From a checkpoint of a small transformer trained on Wikipedia.
Training: 422M tokens, 6434 steps.
MLP neurons of a small language model. Each row is named by its layer, matrix (up: input weights) and neuron, and shows model dimensions 96-191. Each number is 128 + 24 x the weight over its row's rms, rounded and kept within 0 to 255.
Before each neuron's rows, "fires on" lists the tokens most often at its 100 highest values on Wikipedia text that the model never trained on. A number after a token or word is its count.

fires on: "-" 49, "aga" 17, " named" 5, " as" 4
L2.up436 [123 135 133  79 112 154 138 141 108 146 130 108 119 115 144 118 110  79 101 137 126 144  77 110 155 115 119 150 141 102 125 148 124  89 135  95 133 167 156 138  88 142 129 117 129  83 192  79 117 102 137 122  72 110  83 117 127 105 150 149 132 159 130 135 129 102 113 148 159 170 143 134  82 118 132  94 124 112 150 155 123 146 111 125 114  99 164 116  98 152 124 197 111 119 159 138]

fires on: ")" 39, " (" 17, " was" 10, " ret" 8, " surviv" 5, " did" 5
L2.up691 [ 79 120 146 122  95 144 132 109 150 121 119 110 104 139 115 148  70 142 158 125 168 132 138 117 151 158 138 153 158 132 108  73 173 106 160 100 126 147 158 100 107 122 138 114  87 167 194 127 183 139 167 144 122 142 147 125 136 151 155 115 122 180 156 152 132 117 121 151 121 142 143 113 113 119  91 137 144 126 122 152 170 107 105 130 116 151 104 111 118 114 112 125 129 105 139 102]

fires on: " of" 20, " on" 10, "ed" 7, " for" 7, " called" 6, " released" 5
L7.up706 [126 111 179 137 127 158 100 164 136 158 107 144  95 106 117 101  97 124 155 143 126 146 139 108 158 165 149 145 164 125 111 130 172  81 133 103 110 158 120 123 135 131 134 107 146 134 150  99 123 114 122 157 142 131 144 145 158 110 105 159 149 151 126 120 116 100 106 174 143 135 158 112  90 124  98 119 108 123  95  88 116 118 139 134 110 141 133 148 136 130 160  92 125 114 115 126]

fires on: " the" 15, " to" 11, " generally" 8, " for" 7, " named" 7, " only" 4
L3.up126 [157 115 133 119 109 136 131  98 102 186  83 126 108 111 137 113 143 107 133 139 122 158 137 101 150 141 179 145 123 116 131 123 167 129 136 107  82 117 135 140  95 107 110 114  78 119 113 130 118 152 143 128 118 138  90 137 136 118 163 121 153 143 174 130 118 154 124 181 170 155 144 145  85 106 150 116 152 107 118 138 144 119 178 134 101 150  91 148 126 157 107 153 149 147 125 142]

fires on: "′" 24, " which" 9, " res" 8, " batt" 8, " Loss" 8, " place" 7
L3.up672 [175 144 154 123  96 189 172  88 134 123 107 130 106  91 163 132 155 103 114 117 118  95 103 127 121 147 111 150 107  88 122 147 141 139 107 126 105 128 152 125 137  85 125 136 164 151 129 105 138 146 122 104 128 141 142 114 144 143 140 107 108 109  95 115 165 121  94 126 132 135 152 159 155 130 120  68 140 149 124 151 128 115 131 132 129 145 149 157  88 108  98 135 133 107  95 131]

fires on: "tt" 28, "mi" 21, " /" 17, "ed" 8
L3.up201 [144 140 141 148 164 141 123 150 135 174 140 104  86  85 103 119 141 128 136 108 173 116 203 147 106 122 142 145 118 154 154 149 137 159 124 114 108  78 155 134 133 121 134 139 103 108 116  96 127 117 161 125 102 141 139 148 140 149 132 145 141 143 127 113 105 164 133 123 141 157 131 132 128 125 109 109 150 135 149 102 152 131 145 137 150 163  79 104 122 137 158  96 152 132  79 109]

fires on: " Ch" 17, " y" 11, " 94" 8, " it" 6, " from" 4, "9" 4
L3.up303 [137 133 129 146 142 135 119 143 117 147  93  93 166 117 123  97 102 127 133 124 113 177 105 156 104 120 104 149 171 144 161  77 141 156  88 104  74 126 167 169  95 140 110 104 148 164 142  88 133 140  99 115 126 135 127 120 102 136 125 116 110 106 114 140 152 109 118 135 199 108 115 101 114 175 119  96 149 136 103 144 119 125 125  99 111 156 128 146 109 140 127 117 146 117 154 139]

fires on: " to" 17, " most" 11, " for" 10, "ly" 9, " and" 8, " but" 7
L7.up521 [149 124 142 136 140 123 132 112  77 134 106 130 113  96 102 116 148 129 159 121 137 168 142 127  94 135 143 169 130 120  98  89 178  72 105 103 118 101 134 109 140 154  46 141 114 134 160 118 133 164 122 158 161 180 117 154 150 164  91 132  90 170 166 155 116 122 142 132 124 170 138 133 132 109  86 134 126 126 140  89 139 120 113 155 100 124 103 128 142 153  94 152 138 126 128 136]

fires on: "g" 25, "t" 15, "f" 14, "," 8, "'" 5
L3.up178 [108 118 131 142 150 121 140 124 129 122 182 141 141  85 104  98 136 133 121 139 132 133 209 149 114 156 165 161 125 104 114 126 120 107 129 138 139 182 107 146 121 137 157 142 144 146 133  80 106  97  75 103  93 134  96 154 119 140  96 125 117 138 163 122 141 137 128 144 143 152 104 139 114 160  69 128  92 118 120 120 132 117 145 117  73 139 108 160 108 138 152 105 135 157 126 164]

fires on: "–" 28, "Ch" 9, "=" 8, "sa" 7, " ju" 5
L7.up388 [109 110 147 117 152 117 172 137 140 111 173 156 143 153 124 124 153 107 149  88 122 116 145  64  93  94 130 131 127 162 124 141 194 136 159 133 132 159 125  97 127 141 145 142 143 133 155 158 109 135 195 128  87 148 106 111 163 121 140 156 113 146 153 116 123 103 106 122 115 136 111 127 149 134  69 143 100 118 151 113 120 105 151 109 127 137 129  97  88 154 104 124 144 135 122  95]

fires on: "," 48, " Texas" 7, " States" 7, " California" 5, " US" 5, ";" 4
L7.up118 [119  96 138 117 112 164 117 135 105  92 103 163 155 126 145 109 123 117 131  75  73 115 146  51 142 142 143 126 161 132 111 116 147  78 109 124 155 104 117 103 128 133 149  98 153 159 108 124 121 126 146  98 125 156 126 169 130 152 104 113 149 156 150  98 129 174 129 138 114 119 109 143 165 107 100 157 108  94 133 112 139 115 176  99 144 150  88 128 104  88 121  73 134 120 109  63]

fires on: " him" 21, " her" 15, " along" 12, "," 10, "ks" 7, "'" 4
L3.up714 [105 111 120 117 116 125 117 136  98 180 150 177 100 123  97  76 128 154 137 105 155 166 143 120 126 150 143 135 153 143 144 144  94 105 142 125 149 106 131 130  97 127 136 147 101 114 121  66 148 124 106 142 120  98 129 137 115  82 106 139 114 123 146 121 112 165 119 150 134 122 127 124 113 139 146 148 136 178 155 136 137 128 161 133 130 139  84 128 161 133 150 121 108 160 127 115]

fires on: " (" 19, " through" 13, " since" 11, "}" 11, " far" 8, " bi" 7
L3.up15 [146  97  98 132 117 134 161 136 106  74 109 151 138 106 113 113 104 100 127 120 149 154 132 115 100 115 106 184 117 128 124  99 116  95 125  98 135 155 130  87 152 133 121 118 137 153 169 121 110 130 122 138 146 127 172 104  84 138  93 122 144 154 170 115 149 140 111 121 183 148 102 108 132 161  78 142 106 128 116 148 130 142 162 144 141  87 103 128 105 106 113 106 140 113 135 112]

fires on: "z" 26, " C" 7, "s" 6, "L" 6, "sa" 6, " Ha" 5
L7.up140 [179 128 127 121 151 140 163 112 114 136 163 123 151 106 149 143 137  55 132 157 133 179 172 123 148  98 119 151 156 129 127 128 164 113 137 110 121 150  97 143 109 152 115 172 140  91 114 134 127 132 123  96 114 124 123 172 122 120  79 158 114 124 127 103 138 120 130 125 137  90 120 117 105 156 118 138 110  81 136 145 140 140 118 112  83 111 127 172 135 126 142 113  96 178 147 140]

fires on: "," 51, " Year" 7, " name" 4
L2.up534 [117  74 116 115  85 117 115 134 107 106 138 134 131 123 118 161 107 160 128  79 148 121 133 108 150 121 128 115 114 119 106 113 102 118 106  95 114 149 117 120 124 140 163 109 142 123 194 122 149 154 176 122 100 166 169 100 154 159 157 155 136 121 133 143 106 114 126  99 122 119 149 115  95 106 145 115 100 125 157 149 122 104 157 104 118 164 111 116  71 148 125 172 118 141  99 119]

fires on: " /" 34, "CE" 7, "19" 7, "11" 5, " 21" 4, " 18" 4
L2.up669 [ 90 139 167 108 127  93 116 137 120 126 113 107  94 140 116 152 143 103 144 165 119 106 173 124  88 105 124 180 154 126 107 107 131  89 106 122 121 139 135 170 104  77 155 108 117 142 119 110 107  76 129 162 108 144 161 107 127 148 109 161 191 142 178 125 136 126 105 125 124 120 123 116 132 182 116 103 128  99 115 150 172  98 161 133 113 132 120 146 142  98 122 156 103 119  94 118]

fires on: " was" 28, "one" 14, "." 12, "y" 6, "ft" 4
L2.up244 [179 101 128 146 128 170 134 149 183 131 128 121  86  69 130 113  92 137 140 130 111 193 119 157 146  91 127 148 112 132 126 117 120 139 149 128 138  94 102 133 112  99 137 166 157 115 179 129 119 101 125 142  84 112 109 183 105 117 112 143 132  93 111 139 182 135 180 159 105 134 104 167 123 105 129 139 142 119 129 109  96 139 146 146 134 109 124 136 151  85 152 129 119 121 161 144]

fires on: "on" 45, "ton" 7, "nt" 4, "son" 4
L3.up575 [154 122  93  90 129 109 104 143  99 103  60 115 142  97 152 113 136 103  85 159 121 138 142 130 153 100 129 148 113 112 116 125 145 129 122 102 123 142 182 156 139 139 128 160 134 100 132 106 187 145 106 101 110 155 120 108 141 104 191 152 127 123 135 122 135 202  92 111 112 175 134 122 132 144 157  85 143 154 110 135 152 117 121  97 127 127 136 152 130 125 131 158 126 139  93 144]

fires on: " a" 43, " career" 10, " games" 9, "–" 5, "|" 4
L7.up93 [150 116 120 185 128 123 156 129 121  86 189 119 110 152 110 134 119 116 123 117 123 108 112 151 121 125 136 124 135 129  93 148 135 139 167 120 107 139 140 106 149 130 106 125 157 158 183 139  66 130 141 118  86 119 138 104 115 157 143 120  92 164 127 119 119  88 142 144 133 152 129 136 122  90 123 121 133 105  98 162 132 131 154 131 152 131 128 180 127 114 154 106 139 144 178  91]

fires on: "," 46, " or" 9, "|" 7, " Result" 5, " Nominated" 5, " Votes" 5
L2.up182 [164 125 172 110 124  98 107 117 112 131 112  98 113  89  70 102 131 149 113 110 146 160 156 136 103 138 139 130  96 107 144 111 127 169 100 128 126 121 103 140 103  97 134 145 112 133 118 124 142 124 129  98 118 169 100  97 152 127 144 184 122 119 142 182 127 153 102 133 100 166 148 136  86 136 122 113 136 129 150 164 149 137 185  99 110 177 130 123 134 124 137 154 133 117  79 138]

fires on: " t" 18, " hit" 10, " His" 8, " such" 7, " Hit" 6, " With" 6
L2.up587 [133 124 140 110 110 133 127  93 107 130 156 137 160  96 151 116 129 143 114 141  94  95 115 147 132  90  81 165 140 157 169 124 142 114 135 135 131 126 133 140 146 112 118 107 111 135 114 120 159 124 121 144 144 196 151 149 145 173  60 154 122 112 149 150 136 160  88 139 118 107 134 125 150 139 143  84  91 145 133 137 165 112 163 113 100 115 136 156 101 122  81  96 123 125 120 160]

fires on: " be" 20, " lo" 13, " do" 11, " conf" 9, " present" 7, " room" 6
L3.up725 [ 98  75 142 102 141 148 144 118 113 142  97 122 116 153  95 144  85 146 112 121 159 133 146  95 112 113 182 146 115 124  94 125 133 141 145 117 164 121 132 102 123 139 144 142 112  71 165 115 113 153  97 138 125 123  94 131 144 107 125 125 119 128 174 117 144 126 136 180 157 158 144 156  89 119  82 152 134 135 123 166 124 125 114 116 115 142 109 162 117 132  83 105 155 125 119 116]

fires on: "–" 15, "=" 11, "ila" 8, " Total" 7, ";" 7, "'" 5
L3.up295 [155 143 118 157 125 118 114 104 101 112 131 108 119 112 164 102 143 132 110  93 122 131 166  85 106  84 103 173 114 145 121 124 174 113 119 101 120 137 118 119 104 139 132 164  98 111  88 121 148 133 157  91 117 149  75 140 148 188 135 125 172 136 114 108 118 159 164 116 140 122 125 159 162 167 169 117 126 125 145 117 109 133 135 104 108 132 126  93  94 144 116 110 144 137 131 115]

fires on: "i" 24, " Jr" 16, " Sch" 12, "sch" 6, "ler" 5, " she" 5
L2.up261 [115 114 138 161 141 101 115 139 122 119 115  85 145 154  67 140 118 110 145  94 109 158 108 126 150 174 139 120 160 118 103 124 115  66 133 141 184 146 170 126  92 147 171 130 126 125 135 156 142 109 126 119 164 110 121 121 127 129 147 114 140 123 149 111 100 128 135 124  99 151 149 112 122 131  97 146 138 143 130 121 120 130 133 153 155 165 126 107 129 146 123 106 108  84 106 131]

fires on: " now" 13, " far" 10, "est" 9, " cities" 6, " almost" 6, " both" 6
L3.up304 [140 112 108 158  96  96 125  96 102 122 165 147 135 138 125 118 160 103 165 190 117 135 101 107 121 128  85 129 105 122  98 120  74 151 141  88  79 130 138 136  89 116 120 141 133 131 123 140 182 163 138 137  93 146 152 173  99 157 177 153  86 156 139 131 137 118 143 142 144 128  87 119 128 139 115 121 145 155 135 117 117  92 164 129  91  86 135 105 140  96 159 143 136 118 132  81]

fires on: "ality" 12, " games" 11, "om" 9, " former" 7, "Star" 6, "ach" 5
L2.up74 [136 135 136 185 145 164 119 104 112 123 123 116 111 128 160 179 120 140 142 161 163 139 112 113 145 150 106 130 119  81 119 139 118 118  92 140  84 157 117  77 189 133 144 137 105  98 119 119 158  94 124 121  85 142 130  99 114 129 115 158 174 140 138 113 135 119 107 148 151 157 128 135 107 137 129 114 149 129  84 149 153 137 108 109 136 144  80 110 100 102 133 128  99 119 118 121]

fires on: "r" 21, " and" 19, "-" 15, "'" 12, "g" 8, "y" 7
L2.up665 [123 115 122 124 145 153 129 114 124  98 153 124 158  92 171 102 143 136 109 100 143  76 115 130 134 167  93 147 130  73 117 167 118 127 131 107  95  95  91 155 100 121 140 120 134 143 107 138 158  89 103  99 114 121 128 137 127 112  89 123 113 141 157 125 104 126  80 122 133 130 111  93 159 100 156  83 131 149 166 151 137 113 200 120 136 103 123 122  97 130 168 154 149 166 132 147]

fires on: " (" 91, " \"" 5
L7.up253 [133  99 115 135  85 131 143  83 117 155 145 163 127 143 114 143 121  68 112 128 140 155 162 129 157 118 153 163 159 106  89 142 137 113 113 121 124 112 143 129  92 145 127 107 126 121  93 162 146 124 161 184 117 113 125 162 127 123 154 132 112 132 161 155 139 110 107 153 149  77 139  91 119 135  97 122 149 143  94 151 147 138 120 148 121 155 145  96 137 133  92  97 124 131 133 107]